MLP neurons of a small language model. Each row is named by its layer, matrix (up: input weights) and neuron, and shows model dimensions 16-143. Each number is 500 + 40 x the weight over its row's rms, rounded and kept within 0 to 999. Numbers have three digits each.
Before each neuron's rows, "fires after" lists the tokens most often just before its 100 highest values on Wikipedia text that the model never trained on.

fires after: " as", " As", " the", " In", " At"
L7.up1943:537540514416434449559489465468546419509504529531515487529441457481493501549508517505459515528485515509565546429472545467515434508486485479540472515480471496480491536440445438493492528526482517526507551500531502488549511492504473564462459492430506456601506552471507494480475539464543490512459518459541498448516473526485500469302577534440470498514442514470478556522504554488521491528537

fires after: " |", "2", "3", " G"
L7.up787:567554430478479507465459503486464578480460537546506535428572462474563585509438443449436501479524502561521469500498512511482447563529496473557433528500532560488538455525396524520492495559568525470505544476427474488560509478464522549437449488488461509479470452502464493507529495472535532512497496443481477489498485531534503532530553456481517471392486412474488521514525518488539539505489

fires after: " ", " re", ".", "==", " S"
L7.up535:467431441495389414433513501479458459489531467477484475423489477545542524534475595490488505500573536470490388455535537478512505482473467493510489474450523470559445460598481451539466495579578504482523473445444500510529478515516489578518512424521496471599522497558494521521518424539524497536482452508455472495594589541477518483500519511459525436552490487519592468525573405493515518505554

fires after: " the", " Mad", " a"
L7.up1793:438518465437466456425533578503452522516540540469566476565481508524577518494517497480461482502474534534427466532548510453525469520509493536521528515472572502379538465536464560486537463492503484513535513524435578541369524546504484495574542415468545466556484521470473503562548483504514489506526519527511513520524473589496419537514478522540483515555475538474551490483471567488538547485553

fires after: " ", "-", "na", " (", "ga", " Conservation"
L7.up826:539442524527482477549461529523509564452557449504500519419510543461477507481533554440575411474459447473481442483572473534522550518521480479532570462488483523565498554527565508591480454458527493538531518468509575455514461457545504551467536552503490510467536425466533485514482466508500502490467487422550482489490504465571477508548513509460482520462585419512460520534527517526499499477453

fires after: " ", " in", " |", "o"
L7.up912:459439525602464512455431507423495515497549540491482560603506530623469511479532530540522477500502512531468495435481468483474529547463540515441533472567540550497482501482472507513535448589498523527467527547575424524487496507514476526504524493437490453533450483508491492533485487461506488507533560532468475425535468499509546533512552478463511497549516522411489481440443451459473474534502

fires after: " ", " September", "\n", ":"
L7.up1280:508509507543525498493506534499536477532505466527472560531494497449486556510571543517475465549573445526546506486443502496502517387469510569401551582565533471500525441464462473482529459438542531506480452458451528498496489433520531451570475460466428516473541472462495546505545510468494429576501576522497473461467501475504498525533501517474597488499561530453516496516441438516468443592443

fires after: "s", "K", " S", " to", " K", "S"
L7.up1631:464493546456460489598469489537512511430506519534560494501477528512526526479566505410536526482466476493470496530512439479512469434487517540478517424454549474555580540470446451549505478523452503534480502538521501515473460467462427489575492540521616547451452488573475505440544433535478495524477472448494508596475552434529499427521552537487494540404617523516508383547613459482447543495489

fires after: " ", "-", "en", "\n"
L7.up1239:433531493504477466592521546510469384546501487500459540463528571538446459519477458476514583510453580475494511481490476537523475458444510485578404411538540458569476451447496564497497447454458527554564475545524445530423463479410461539526486536505475516535552538508405518536534454528395525543479568546473502487574510548539484537520456559523509467536609495537474472485508493464458452512557

fires after: "s", " Su", " S"
L7.up1322:520391510481526501467492501464529519477561588493491438463398510543505468479480536492437500564495519478469508546486567584541481464549617453548467538513529439491494505473552499504535478548497456536476502416567486528514562456484550437445519564510570486450504604539494481465570541525559461548476504431525422491471499472463482456459527418572431520467541432526546511511532465460534509585544

fires after: " ", "-", " ("
L7.up1361:452488484429501585435422519500537517463472566489549487462560606507512471555587523476508516445450526477488553510499503482470574512463502474519501528582519465465479525479486564513484505486506512527556561492441531513504496570473482496520591469459549479481475536470524519551502543517423501512543454534521519455448526500441515527558498537486575491502462499503461502508449473504440450485439

fires after: " Su", "es", "s", " Mas", " Man", " imp"
L7.up2052:580541527443499470486487557533539516466437478500498473418477472514514476502505521489472499500512415471569541520468501498517545509536499512532502443511497526507582525528480464464471503577507528544466549543547486515561432530506514472540457508470501454482499468492509527409446554469491460489522496530526542558530457485484478481526504522532484527455513468467560458443517515514542536477459